config = dict(
    hidden_size=384,
    num_attention_heads=6,
    vocab_size=16753,
    norm_eps=1e-05,
    attn_scale=0.125,
    tie_word_embeddings=False,
    init='normal',
    init_std_o=0.0,
    lr_head=0.00591,
    dataset='wikipedia_en',
)
MLP neurons of a small language model. Each row is named by its layer, matrix (up: input weights) and neuron, and shows model dimensions 240-367. Each number is 500 + 25 x the weight over its row's rms, rounded and kept within 0 to 999. Numbers have three digits each.
Before each neuron's rows, "fires on" lists the tokens most often at its 100 highest values on Wikipedia text that the model never trained on.

fires on: "ar", " Car", " car", " Lar", " Gar"
L5.up294:493473520497486543485454491489529547499522479477532510449509482490514526498500453482486434486461476502476518512478485502528470502475527492494434450521509551518499496498478499519517504500505441520487516492513495513488510483549537461505527485545486549489544491496500539518505518518482529510530478496492526521554511471501479503452536481521515539529532545482471545476493516501458493534491

fires on: " =\n\n", " as", " is", " has", ",", "\","
L6.up394:557525471494491513441503499523517521505543460508475486527484553479507507506524497516461464466493483524486501482546540495539537546507461495484533530495468468514534498490504515504521544521486511488485512510514535509520470537472497468530481489515497435493512504508472482513523459491509490529508486475510542470511515539511477457506484539454535537558496503503520532517502436493513474497533

fires on: " |", " Team"
L5.up398:525483504452506438483519494504521507483483500482476533524484523457488495489507506535525502487502527533467520519525524513523508518520469486538490511491515525495456487453490486508495500458507473479479496516482479487515475486466484453465474475477490493467474516504512532488507521518495470508546467463467475495520488485453525488521506470534454490500484480503513520501497465483514537530481

fires on: " do", " Do", " does", " did", " Mad", " o"
L2.up503:439490521505464490496494462491512548485523549459495471487538519513521541501531482485558506479515491474479457520478526531512502509540474485519492530467505508501493509513498501500503510505521514550498448487530496516490538531503506502543501559524505502470482489502471534514516536511488473487497562456509482475438443533518489460521479519460507488518507476515498462515498500481502524544478

fires on: ",", " (", " is"
L6.up763:499490530469519539489545468491496466497470485503482488522509510527525480468480466513455486510551486504494474448497511526500531532543483535537523514474537487569494523499523527468529487486495477487532497516508502469510516483489519510497516509505448503511461490469564514466512481485497457496530516517463486489501528535511493499523518524470531514499509535482511516498550456523495503542480

fires on: ".", "'"
L5.up112:512500494472550527546504496529509487481472521481456510535499503504544517518487512496508502528460523488509527504479463478491504473493518470529460522537477518483493550494480463459520509529474472503504494437480536497490494471526487488542503530470502446499479495526521463481516474550475492499554527457488537517505508495474508488458513499496509531471450464515495504556513514514454488531488

fires on: " Car", " st", " school", " car", " par"
L5.up218:470502520463520520523545530461495505494466516463524492547502472555493453487484476494529479492521503490467502494475495555475491557483514503477462494525477537496466520470524515486513481521516498463537507508505503511472504500504477496482541479531474487498514491524502519503492506471494477490488480486482547495506513471462495468483524491512528539512488499507476499514516517476495535517560

fires on: " time", " state", " times", " term", " life"
L2.up624:464504514508486526476477502491523514509446470504488519486471495494464486490537478501547506500485514542467484489538496519505524463560509513533499478507525520465496459515521529535516484509466535508452542501502509514503492533533501501475509471480521509496510442505475508527505548493443507507518502486453472468514458518495517510519530478402540496526473493494484499518428520516536505506491

fires on: " was", " is", " It"
L6.up641:520534496469507566520532478464492518521514498528500501493502512480508454511511495548526476522482508487520481490484539499567502534504479481497513489488493534532512480469507481451503495448458509482497483513463532496485512472486467528529503459517471469486488446542484486523514507476506497445458510465484497522510524528559489504498506531468479480489516489529526566480516459498498482543516

fires on: "–", "6", ",", " ", "4"
L5.up698:520495496493519490531499484518484487511504510502522467531581524502509456529479491481509479501508529524470448483518521481516533556558551490483497470499508494509532525527509473522465500534525527527461507510488492463448521491504488512497517486511487481509505533499488555456493518473513542514499509472503486503473549531518479490531489520494483467503546514493493502527497526518472498531508

fires on: ",", " was", " As", " when"
L7.up513:510514557469461526518540489506521478517496520492529512524490509490519470486535547497543517523490501502495482512494522539532516491491494488510542519497534542515511498533499505476500498488492500522478542538494512442494483448485448484517473489473495485499461478488485464466492497489503552463483489523491489530504515468490447476466484494474485496536555522503518482488509515469515491511486

fires on: " and", " by", ","
L5.up634:507466499531515500459505475507478479530498481516491490466480488511471521563507519523544442534476505536507510486493526485505534495466495505521527518503479497476523477488476452508491512511447512470523494506517484540470543554547450458502495521517499540498486469499501450494491518509518505471510515457520509476455478543488431484543543530494468508502516503529488501478531506564461547460503

fires on: ",", " =\n\n", "),", " |"
L5.up765:509497503469460514514499494531509527556487469514487530508495485469513515482535542473548512465503498496458495484539505489511531533480486469523522528518497514491491495503529449518437518520486497515447470478515472502484507423522522457491511518504485482475489515495500524505500473509526521522499500494451514494544516520489449452475533489525504508513519473485504497509558476469490513517483

fires on: " ", " that"
L6.up4:506545479493514499450503494506509502515497498509496508490443543467504509472511490491501482477471496500502497501479508522530492513462489468469490489487518499492528469512535474475521470473537525482524502518521474467540482515521458486474487486508490503454495486551481515521508469545485498495538527533484487519493500496474548565481481438466472453519455473483487477507464502505477505483456

fires on: " used", " do", " does", " use", " util"
L2.up24:512471523481473447517493467462480500500497518508508536495507519494507563483497526528497531484531511490500483565467459521541528515493467455501490523479443519502469497517549527537519483517531529510497498516534462471508520456443503481530523514548473493471479461521486515476508522570526506510486484471503520524534466468496507486488478513492535522474521511521502467517487510468511482509505

fires on: " ", "\n", "."
L7.up634:497507506481518495470529500502477538533513516484479531502497507502560559472534489478526533494428489457478499492492519509497484483519511486496440509497518462500521522485500551499484523519497496492478471517494488501538467525510509518481504486516459502464484474507473515509489502461512494491440484540490532482492513477481506539548536532505497546510515480529520487479529491495508518499555

fires on: " to", " for", "to", " |"
L6.up607:505512493494498514513498524512515537503503528499470505469528506498537502505477516494532495515465548487486493516545510514522510509508505481546519475530499507504504513469489533494516504445461507483453479507491532493504493458531426539494478521488492520493467477522487489488489503514538472518450477476449513510488458511508469502505547547514493510479542497418491499534458494503486489482459

fires on: " |", ";", "6"
L6.up67:448468494492494511523531515496500539491476491548504523499512510500515472494486490479443512462479498493520480513492485546533495541516491502502495480524513508476501516468532520460519493510469465502462511463459488485557521438500543472488558461518479512458493512471526493511476449480528539501486511536507555496502481497489505479471526536496527491506493542449527495551501483542510472493482

fires on: " is", " (", " was", " pick"
L2.up262:452511501480515511523516513516498477499512514514548491517572494505526490472449472490457461509511557533493447493472528502545502469491529490553524500557525486538527482506528479480482506474489535468495518508513521520513577502524447496503498510512484503537493485496487509493508515479502498436496481465536497522448479518546499513542483513482509485496482508509495502507492526521481568502484

fires on: " ", " the", " of", " in"
L7.up457:463510530540506488478527501537524506487513493503486487481501498495481468507476495465492473524463503506505551524563478529479512506555506494488518465457492493537500507501492509506518526478517468508496542487522512476470508472507500520505516493521466490510509543518485470526473477537452509539517491519530487445511569520508490512493500498483462542496459426542495508499494523465480519469479

fires on: " film", " it", " It", " school", " House", " ship"
L2.up33:515519470437479515524481515488502554536493501490511521510486555506468427444527465534510490519491468483487477480529502526535506475526470521496499489460529517532449495443523490495516500515486481531440499519470496498561453499509485471533469499536476481554502514482536489469510479469504492475523505530498496494496489560496463493560523494507508431505488533463495527460527482480522511513471

fires on: " and", "/", " &", "&", " or", ","
L5.up711:527518553500502484516469483527507499562469498540498531447501552533512523511495459483553474551517493489519482500490499495478478490461482498455504491513532463472508502524512494506491427510477467489468519518499485519561501510535503497499479518507491515479478470516468465505511510467504486473491546497454515517483514531456497501489534490497471540514521514464500506521489537474473535499509

fires on: "–", "-", ".", " –", " ", " Act"
L7.up384:490501485486517487468511521536442485485509499498487493526507481469526490495458436490503491486481522465494504504497518530506516516545503478508507488495539542480509528503466468497485542533532539481464506480496504497486482532538516493449468505538459492514474495492495496497440490470531517520495464497480504480504515522512482513499524513507499569552481502491488505498485479497493510520515

fires on: " |", "–", "-"
L7.up14:472462482494467496479511490466490482472525484535479471528483530419499471488492485472494552496479546482499518513526504529501470472549486464484517499517527545536473509496466500525463512507493481491480491479507529540501499482516496509477517501472509513432487518512495509474474504512501532504488487508461493495489554547471550486537514473529516497509492516511520454561482496501528519491517

fires on: " of", ",", " at", " in", "in", "'s"
L7.up672:485466525492496525516484469537543512555524500534498469433493514499476459493541472465540517466518534502488540467536512495467531531521503485474504519498487501524494548495484479493437555461471490550500495520499452494516499496521491498457493474490486486510494518517546529503498460448480501504497502476501471501523478539490540496473517481487504494477531503471499521478489505535515526474476

fires on: " and", " B", " most", ",", " M", " but"
L7.up53:513489529489510495519507506513524542542533464543492467532458522470508501551471461455516475481504540515542487520530504464491495537460537505483496494494526483488494514523468462496484504502462550482491512473524475522484491497541489487501504514503506501460481481514533515495442517505493487467447499522480504492505502523509514470467544502478518494508492492464508503539500499513486488501525

fires on: " Country", " place", " state", " States", " times", " State"
L2.up476:471486458514504477491493490454482549493515454513482503504514501440523507483503501510543491478481516545507543490506509453521463462517515500445438477505510512447528485493496482475541512528518531466460520487534506486456504487480482493504482474530549492535552507482501513513513510496477506520520523464529500455528497512492504505527482505483503549511468541503526501481501498521545479506497

fires on: "'", ".", " of", "e", "ong", "12"
L6.up413:554496440456525492534527468528492476517515546470509512468507506534545498460528512512487459503469512487514532484495480511492494514465505493540525487527472503472506555498494531482491505528485450490493513543524533526421462454500495523520477486486467493492507517509475534516484548522492444527505477465497497514495498504538538499491511497506502493488514509539435488517499513493477540486482

fires on: " f", " de", " De", " La"
L5.up577:506496519503534488477524481430499493504465483498496472517436540466507497544509512472488487495464511516486517470463504496509462455454475466520493515459530477461489500503502505469541506497490534598435512539491527507557530492504519518450497532507536524509527507456501470480493531524538496510494509553526521547506522523528527491506482472523495460560495531494529495522478503516466535504538

fires on: " following", " next", " According", " prior"
L2.up528:498543515486469504515501466492522461521494510488506502531518524463545444476535487512495509467484477515450502473516446497524511463471533505513487515516487565489495503537488502517541486469552507486524450534497489523463530475485488518463479500489527474522462507537499491501459520493533493500471500464486495479446437520496541478490482472481518519485538528503504498539494502510514518487492

fires on: " from", "l", "it", " into"
L5.up147:539500486516529478444492483449513469529571509496504491487526492508504499531523515508500527473515497492514477507493508510495472482518478536493483500499529515527476508449515490525500527451504476459501506481515487525472500482515457481467531524501518547477527462490535492535502544515503517535464550511512493495509501492519494504531496447464503445467543526483554462499473505493513515465495

fires on: " that", " which", " ", " |", "0"
L5.up341:494456485487452432519519513525504507530483515518509502471507554484515541518461503489490559537493502528534501522522521502476515498482501473529506497514462471501465519501537521508504514468513507486519489538525492467553485507488469498543530465548482495498514510557520537522507485535521479483504490508507473500541488464497539499500485507480493475521504513476481497533517446482459481524458

fires on: " In", " in", " August", " of", " July"
L6.up427:499478532539478544481532476555522495524464489539542527526478457485480503532478470480515521462468437458481540490496505529484530508481521486474485509484493516509507514496469490524492529542488541478530462478536477515450525452511478498504511510497482494543520543536487497523518517485516491533504505469498469520467533519518484461493554465508484477459525478509485514554472536505529564495510

fires on: ".", ",", ";"
L6.up181:507517510489517505500494504498497559499508521486506522508493522479499526461497500500495524522497513492510466483536473478504532509536521484541525509521526537515508507497464488485481482538520466460470465509511484497500495480493515483476501515541491505503516510493526542511476476458538515502500525532455510422525472525491513482520508512496473537504493530488540458508555503532497478475528

fires on: " de", "c", " Pro", " De", " Ex"
L6.up527:471513504473527500487520528476461521532463442514505507517494526476551517553484499489505506542440476508473492475498503478496527471470465477499517489444499513448466533528500469520527532475491492540473507497509507537458500506521510477489476520488497478466459512505496461489521489483521503501503450529469521453485495552497512483547509488490495480532517504513493502510494493502482529544451

fires on: " De", " dis", " Des", " de", "enc", " Di"
L2.up488:512565546469508501500536490460457502493523499503481491504520503488515494502494468529498438462543478474492500466522482542481515514459453508493490504509510465485490481549513465515507491494507515459514482509501531498475539490517502512465464521534520514507521476520484500499503480530535573479514480510524513523480509519483516490489448472526484468507458453515558516523501515483431477490535

fires on: ",", " and", " in", "ax"
L7.up151:512485509461483500509451513499499506553473487528455530484494593522502521465488518479496504539485527523527500467529504536556552510525523535520480485491511488518495481492485495513511489512480457521494517499499526454519455532499491477508493547546487474508510514518486519499495523458483577501520514502508495515501465528514530483499498492523494492514546463512525497486481504455509507511472

fires on: " The", "The", " By", " Kh", "ah", "-h"
L5.up604:549492528488529519510510501510502497522461550533478469520494532523527513490496489490528468536494518513440495531480495483501506501455532513548505491492502486523474481550485485494493507536504515540502497506540484507538484460499539492539490469509450525499521478520491521507504446478470458507483475476494489500505516509517474506489519511516508492529456499515492471478535489536493489478496